config.yaml
d_model: 768
d_mlp: 2048
positions: "rope"
lr: 0.0106
grad_clip: 0.5
dataset: "wikipedia_en"
MLP neurons of a small language model. Each row is named by its layer, matrix (gate and up: input weights; down: output weights) and neuron, and shows model dimensions 480-735. Each number is 128 + 24 x the weight over its row's rms, rounded and kept within 0 to 255. Numbers have three digits each. A neuron's up and down rows have the sign that makes its largest values positive.
After each neuron's rows, "fires after" lists the tokens most often just before its 100 highest values on Wikipedia text that the model never trained on.

L4.gate820:130110099180112175140110100145139140132120102091131105135095134164152137139126174121182130146144082094145173123095109100141108163163124117100147100122106099110105127153094126134111097113106142128128129108120126136125128132172122157094137131096094131125146089123142080127158099158099118092100118126129148092150169113126124119147131080126116141154097111108183105089123131112142127151103101179138114118081088200125153122141160152095112109141147131081134110117107141107146081133141101118132161119156146150118152152112181125082139099156118132146102118099118145083135119151134096125143138124150164088146106072136139116118091113109120086192118081086119137185108107128144175106123159149137125112129099131148172099090125119129124148114148140110084094099137108139161132142138106
L4.up820:143139146115120134144125138120143118116106161147144118126088089131080139111096118150115131187164092162118107133137118114147126130118091128144112077170140143112129078060163105120161169115169157092136136143181111076140126131148107148145079122126098174155168117128128144106136163133116140113178114171137145174100101101116144129160125108150132153090125160108180107089113149111127105137130148100124151097131121149105072150111163128063108139122098111091102120130126111128149117121118124138115142132145124146134141127086133108143107105152135133159086154147149124126140104109123118093146075154118095105098111119126078106126132135130138102146085141129131121136163106158180087093146153109112123092128153095148152130131123107111117107077101188077103169126111115146093139104186136
L4.down820:107111095122150144140139141134140126103137103120135160114105188116119139139127114142120168103172130152127080119066153111113115115164144140120179124119131178150156110107160129115162087163102167080129150151130151141160105118129124127147132138164097136095127152130135122138140105195138158180120120112171165136095107086148108149132130108099145125121142121099115133094131108178116138110110126125097119106146082176149125118135118153117096120133121150118129119118154123132165116145142120100109151126110176097119133142168090154110118133127114084150112120101129144120137157133148096136114139158122142165107178114096109152102147148138084137161184089112159115138126117069127146109163157128148118091146114111148078141131130110156163143103152101102118113105169145115110121101155100
fires after: "-", " rel"

L3.gate939:133137119085064157136141137135150129122119105096063120136146098059120134134181126112134128143135105120116162144134149153131142104131158129127130104145137130110127141105155102124085133083135120138105116124140114089073150153128113149131094154150128111118119125121101120136123122109137104162189129141160153109132131141142119119116134134166152123133120166086191122138146181121100138125149113172146150150130117160098120094119136162120162125145083150107113147078127138172149106111148121140090124125130186111103142128169141133089146153197106130087118127148141144146176158118171174083151124101111120135121106106154112101114143106147131113140120129075117155072117120137114101109150124155127091091142137093125132138118096143097130101129086148115124110090129074140102163173114102
L3.up939:121167148122139094130121133147156135098112076135143110126175134122092152111151130142121130121119137148129180144138154176103120104146123100118136114163114105143125126101112133117138134147155151130155113183090151136102097147114130100099116111173119171163105120109112089101148132140102140134094167132126107130156137139151139155120108135209137132151096131108124138092116143129130177110165116137139129158086069110149136116119127159099118105104143123151139124138108138107122110096128133117189148136127128135131151140074147110130145145136153090100111175152106127155130132118181138114142118132096092070136123076168099132122103155137105143143115127102118132138122079128133084115125156121126132146116146099110153125141123140092109131134113151147169102120157107154127130112126103
L3.down939:108085119111100099134148123113134151104117151185120141104130110124117173121165131141123149105135103147131125141124108151099068112142120135127116146137156110125104111134113141158172114125133151092157134144120093111096153130108113127136167135162153130134110162123144140110146097104103163182181145114091144139184118138139094117126137142167106103182112141145149180157122149123153113111139145129117163101112082127146128136128136155126146146118127127110113134146155095110152099145147126130110079126110153146099132109255130124135125164174142132134178150139114089151161115175149124108143150167111095108127149120149089127155153147186119128130102114105093086143129114113149121093088134109114061123135136094097144099140119125115105114129162112107130112108178103117148122114157097
fires after: "-", "1", " 13", "  "

L4.gate834:156094148083141137147092160128156170135132141122111147091153139111088131154116156107106117136151102107156140112146138088113136148130116130121124118125129101157113120159105131100114118119145114160129132147102109140120149121148124143116158167154113132113129143116150130121141105103129081158114092108166103081100112075137105095129132119181134177142139127089153154141177133134130142147152100129110165127156141137140124125130141123131148138131102129123105144137140116122113125091118144092142162143155132157135159105105139136145153136175085097177146158160161152144125096136172117103105171119165133131074129169101095128111113088114113136129129110116125126142125110113180117061108139080110138098144136128125124119117110133108131123142151114110107131134136104119113146155110155
L4.up834:153084159127138150111092163144163167118105126115134123113160144104083136154099173144137147100114103129131168086124117095105133161146118123144110149126142079177088120145138132105126131155141092147139116136123132120124122139157120137146120139140111164152103139176139133087143122124121110162110114113137107085121098092158102116149128113199155093103115096100164137167169108110096136131146080131118178103139122154136126149146132111161130107142103108111109116142150149107143103098112119119118140138138114123099121104120099140153137123160139058144103139158137134133135095153146102131136152134178117157101111150081098111140141129147095156161136087126115133134137107113161120066069167121105155117201096129120157091168164173124087143153164161099109118150123107131121114162116126
L4.down834:112074118143131115121102142141127155097101129141148061125084127154118150120141135102135133113124132140154144113115116116132157144154107129131137129152128127138112123144118123127151128138077136122110134150138121108095121145128151131135153146130113154119122138122144137090148132151132112178123108124131137149103116091136108149158135145184128128142139123118118167148159126108124111123112112112136160104108049118114138116109140107161111079175150130135081110155154112103121097110134126140112085144126168128126127094205096170164123093135141079128124123166121141127135096130127120121152118133125097151050168122092095144203103161149129133127124148122106152114096137147126114109117154149098139123151122125125127108138148126112121114125150172138120127128119128104130116154087105
fires after: "\n\n"

L3.gate1211:116149084157122110159096125105131096136127102092117111178143152110087141116129086161137163132109097111126156110086147146143088129157111125089121108084132170106112129086131124174141185111093112066114091136123093134130124144148094117117114117070170141126101111106129144142130135129099119124142075153120126091141145107118160152101144104140127128127150147129149109105138134126101140131106120128141142131151122097118087128118117160105149091145157131104142101126128143150174161100088098109141096132110130129139170139133120131144126104138130117148157082125149085110133147121143114109110100136091166123120117131151151112154145090113127143082124137127105141116140147114127156081127168132129137137122124138143158122122156129143110088128174132127111130088116128137157132104123154
L3.up1211:067098124173159109143164113151119080094124091151158136153117160130122146138105182151146112156155135121157180101097138091111138116140138097095152102118157115129146112104095149153114144130173121124147147137138072146161139077098115097098119104091077103106115105094104151092132120073151112160149107133143138113153136095106151122130089097125144080128097168157160188137104141162168125159112162095135160163118089120111109125087147160091125140141110136129124074137162116172138121124115127108109120115077115114145096089161126090113160112129109143129132094140107171119169170116171104085144119062130105093095163120143127157128169108128065126076151153135143102116127117123118091111111139112167124127099122139104161149132126141150109142171162092082163124151163150126093151087146143
L3.down1211:119113120129165105088087131171115076133125108123162126133094141137058146125172126105132142146137117145124128145096105113107094166142151164142170138137145089151129124163106127136171173140146115131063114150128153155090141107139128151104144118143076131126131116107145097136152154127124138138115111110112126174092116150132135127105131115133123095111117127150133099115112104180148112155109067115142157147163068134108106113184092145132089153164115127113150087108098054124101132138132092085139138117132152135183106110135095125150109147114082133118086158126121136120143148100108110123114142116154093116125117112098126146135136143159113085146079129103123150094166122144161110105124161145077189126136142134097141098149094105154084137145102118142117147142110109094171089103129101
fires after: "-", "in"

L3.gate1908:127137103163132116165149095101124101079151110131134123132159132143176062198124114120133115159121149111144137133135113093129097095142122138099113181136075094164129092091081141130111111122122076137107168133147152119122109088146104150147120142134102118116134132128150162105143131100104115151119116114083146126139172104129141162142160097113158122138094100104126119128091132157135129136120126123124118121129171100108123083136151125079145157195145097126131111142112138137135121148084118149136138125135159141110135097144116122145164174109148136124096136114120157114143128083119172142093146150135098083131134109128126145133162147098100121145133112071080149160099096097140116184079179147153179119103117120165131123149140121109092157161143158120195132173109134106106136106144112
L3.up1908:140156120149127132134107166168140160145109133129118151107136152134131150145093153108133116063104104136136131117143119123112117138146151171080118100110122122102118133162128159150178147143087148142135135091106182134119081113128098140138097102140136182160132123148111093104122119126145139146169116105137102124095108174149149135096106109118121110128109117115152176136129142155137162125121105127145144133119106083159099110131140114113111134110187109100147156120121133099111138134158114139129107083124112120077093138154097119152162102088180132142160147131132113123172170124148120137152131150178100098123141187146124113153128107133119176135111149118104114159118137087172119137127166174168105170102115125119138105135124137131119170100140158111148089136142158154163148133142127
L3.down1908:122186099116106132128115145151101152074113144147076118109120129127153158128100181138140187107130151153157121127132149161131118084158105140165127100100117112125129140130078112131123092117074120101124133147122187123096121112094138072154100115171133190124120127162140162136092164131103101123100141139140145103122116126144120107168151148109118125166148102086100134115119145133145102144123121109150146120128240121139120112099145136131154124151086151136083122140161119151100179143053129134093124103123168130094115133181113083162088154123111123114099106130156125108143094078128121122138100136110158132178098167113137132165102111157132121146122111117144143152090100142092132131134117166111155125151140129129167093090070102086102089129091151124130134124142077118153163112144133
fires after: " |", ";", ","

L4.gate874:143103140124123157117099128137116190128143146094123136093136145134085135155119160123162122126137102132114174108138127122128113180133102104136151168102105130121123135146107133110107129117139123175167114078141141094125114127123155187134098127125164131110088167135130121097128123130109110132116073138153100091098087093157126135136139133146094144121163110106163134186140100108130156171170096139138144116154116097128101081121120119142146140106095142135100151148180171150135128102107119122123184105146132112111150119119124140145163154173101111116104167124142139163120082126166114156111144152153122155100105159111113128102125116150085187138154122114132170147176091085142133081115133088113111121156131123125090145079089177116107124129102126111115113157163115151128122160087140
L4.up874:124109153135154127143106131129138168092134120102139119109166137103103118145122150136107143135154128122126179095081151103141145159072126113162150167107112138180119104131121126143106142119158138178145066137139117143108089152132130160125124128160131137175107139140135145098128099129117110178094077129124093081110084121156102112121134139158140119144112090133164119148142091129107151165147088152120146132165052117128091139122085140134094131148103129125127134131139147109124123126115112108123165096134101123113163085163112149156157154138151101151100188152117133164126080109173123139101131136135112112112110158124089105143153110156079171150136104141117148144160107157123124107104144119102147100192131127093122092121146178122099117083128130102104142149157078131145127141140142
L4.down874:092143138153150119128135147144113115116102093160152143157101126150137142130129127114137107156131105122129167098101095099096134145148095131155099139103131157136112102128128159105102118138103128127107099124149152119153099144110150112162142140106172141171109103119170100098159110161143114140124133102133122074110096123155106110165118147140110111137083125128095129139153132147124126168123152147103124133122091124126141139091134099152110112198152133124103077124114119111150131119159123138163105176164115127130113097169162098146132154111141095110146143108100115114097111120114126112146131142140122119127101119062112191130135093140099154126149135117126096142111163141166142142142151148088139147170149147093144088146170103128172112116121156153131115120128088090137119102126120
fires after: "\n\n"

L3.gate1897:118100101110177147124140131143149125107183090140143123113149091150126150129128122073111131130108140111167124117132110094098124156120142136136096133113160101136127146096122138127161137094089120105104118107134156105135111107102097115133138125149156116156121116145150161109138110154109122097132117114143138101111155088093126103129150096146122124103109132134093144139115121121091121119114088131112167117113156130164110108122121082125126111149115112073149090164151126111117106148151150105117129077084154139075115130168146108151183148132121082075078097124128118115137132128097148132140114172117114151157145154122108103190105117132124135116083092134151138087134124128184104109142125132114182113123077150104076121129164129134122111187142116149166102148113129126130132132134113
L3.up1897:089129100130105161101157115143136106165092118119162115099127081136135123134135143113189106145152144110156168145120129104065120145121131134135142083145119106117086173124088187106171132144105113112085120116133142189083129094138116153113096101193130162145123125147142132090118149128128110163132137110083116119126124123099111121136126141119154066076074114130123147132088123132114132136123100115137133145149127097164115088100176099145127125113141138123145147161171138104177076131118103146137107078121131109124095135130123127122129113128148107074138099139064130159157125146139102099130110108157104114132146128106127152142131152116143130119072170117127154090127118134177112145106167162156150140102099108160114160137149113141121104127138143123204103121144147075134129095141106
L3.down1897:136141116147156095124101115115120153095136109125139140131155131158134123155125151159139156100089124155120124134136120119108120144130149083120165139138134102103088146106097107125141110068126113134129174167151143147095098122142122094110118141141101169115127120141088190200150127068125076125137140086099168131088138131129113152157136129122092138108129110130153115112128126134120128141137143143145154119142140127160135154179113163112112181095122137149149094115124137138158157125149105131079123106112130125128105125229095137120133139167093130104126130123124121182118126148111121148121151122136112131137080107108128153126165137161170148133128152142100126166144081124060148158116113159106139152137173129109147130160139109149106121109157139115108102163155131125113155123177120
fires after: " |", ","

L3.gate515:108164108111129107142173056084134070064160107075118128161166160127100106147136130145162129099113122099119130135143111129117105172112141122129136076122112111107097098167110093118135118168151096136144152101107125113121136136159125184125144149147135104109154097131167153109132147126124159098127087153159122123131128116143109127113151126137112126125126130123130141154137095075123138096106119134154170140121104212121090143127141094141179163129097136147109100129129158100095114170120130082134101114148097106088137106174146140112146184113136138133150100100113122145118160129179170116155119125150148153113099192097115123141149145136114128104130093138150111144116138146150157098094157092102114129111148088082146108151143138176155098124169100099119157127115144113105167123109142
L3.up515:112169140116107117175100105088124091125179123097104136164129142114172115122149106107157116104122122120114178048137096120111131167150105108149129129156103103143148152123126131157147143164136121117118136146141128131105083110135129156113117128169107157162145112127144104102086158128134125135099155153099102104104158128162118121127171123196117163128077091128122120163134089111093176100150104152101188110141104141156138130140161085169123121087105134130098119122138127122143077090123134115123101137163085137102147156064119121159160136130157126117138114161112136133156119119122155149108119119186133149086134134119051119137103120148122128143141113102165128139129076158124179078114136133122165101111121115070119109128159141157126129114158090131151121115122131133138141129119115
L3.down515:094172119136135138123118112100143099104115119135082109142129092128120134151081107118140107090060107142115141147104104134140138149101111131181151121128150149159126180136130140127086121142151135128114157120120100146126143134124148159089153160135146158144137114102147122130095123117079087132122119139137100118102122127127104129147136168175106140122071112163115137161129089117149139146116146149111152130194131111138142142141115121130140122109123114122090114123126156151133102068116104127138120108136090125107139132107132127156144112124143081128137129141150159112179124153119116128099097119141126139069118147106071101127145123149123111143149141133113135144141139147077126104139138166147136119140103126086123148158147139135118101154133069136125127105125117140135151139120131
fires after: "\n\n"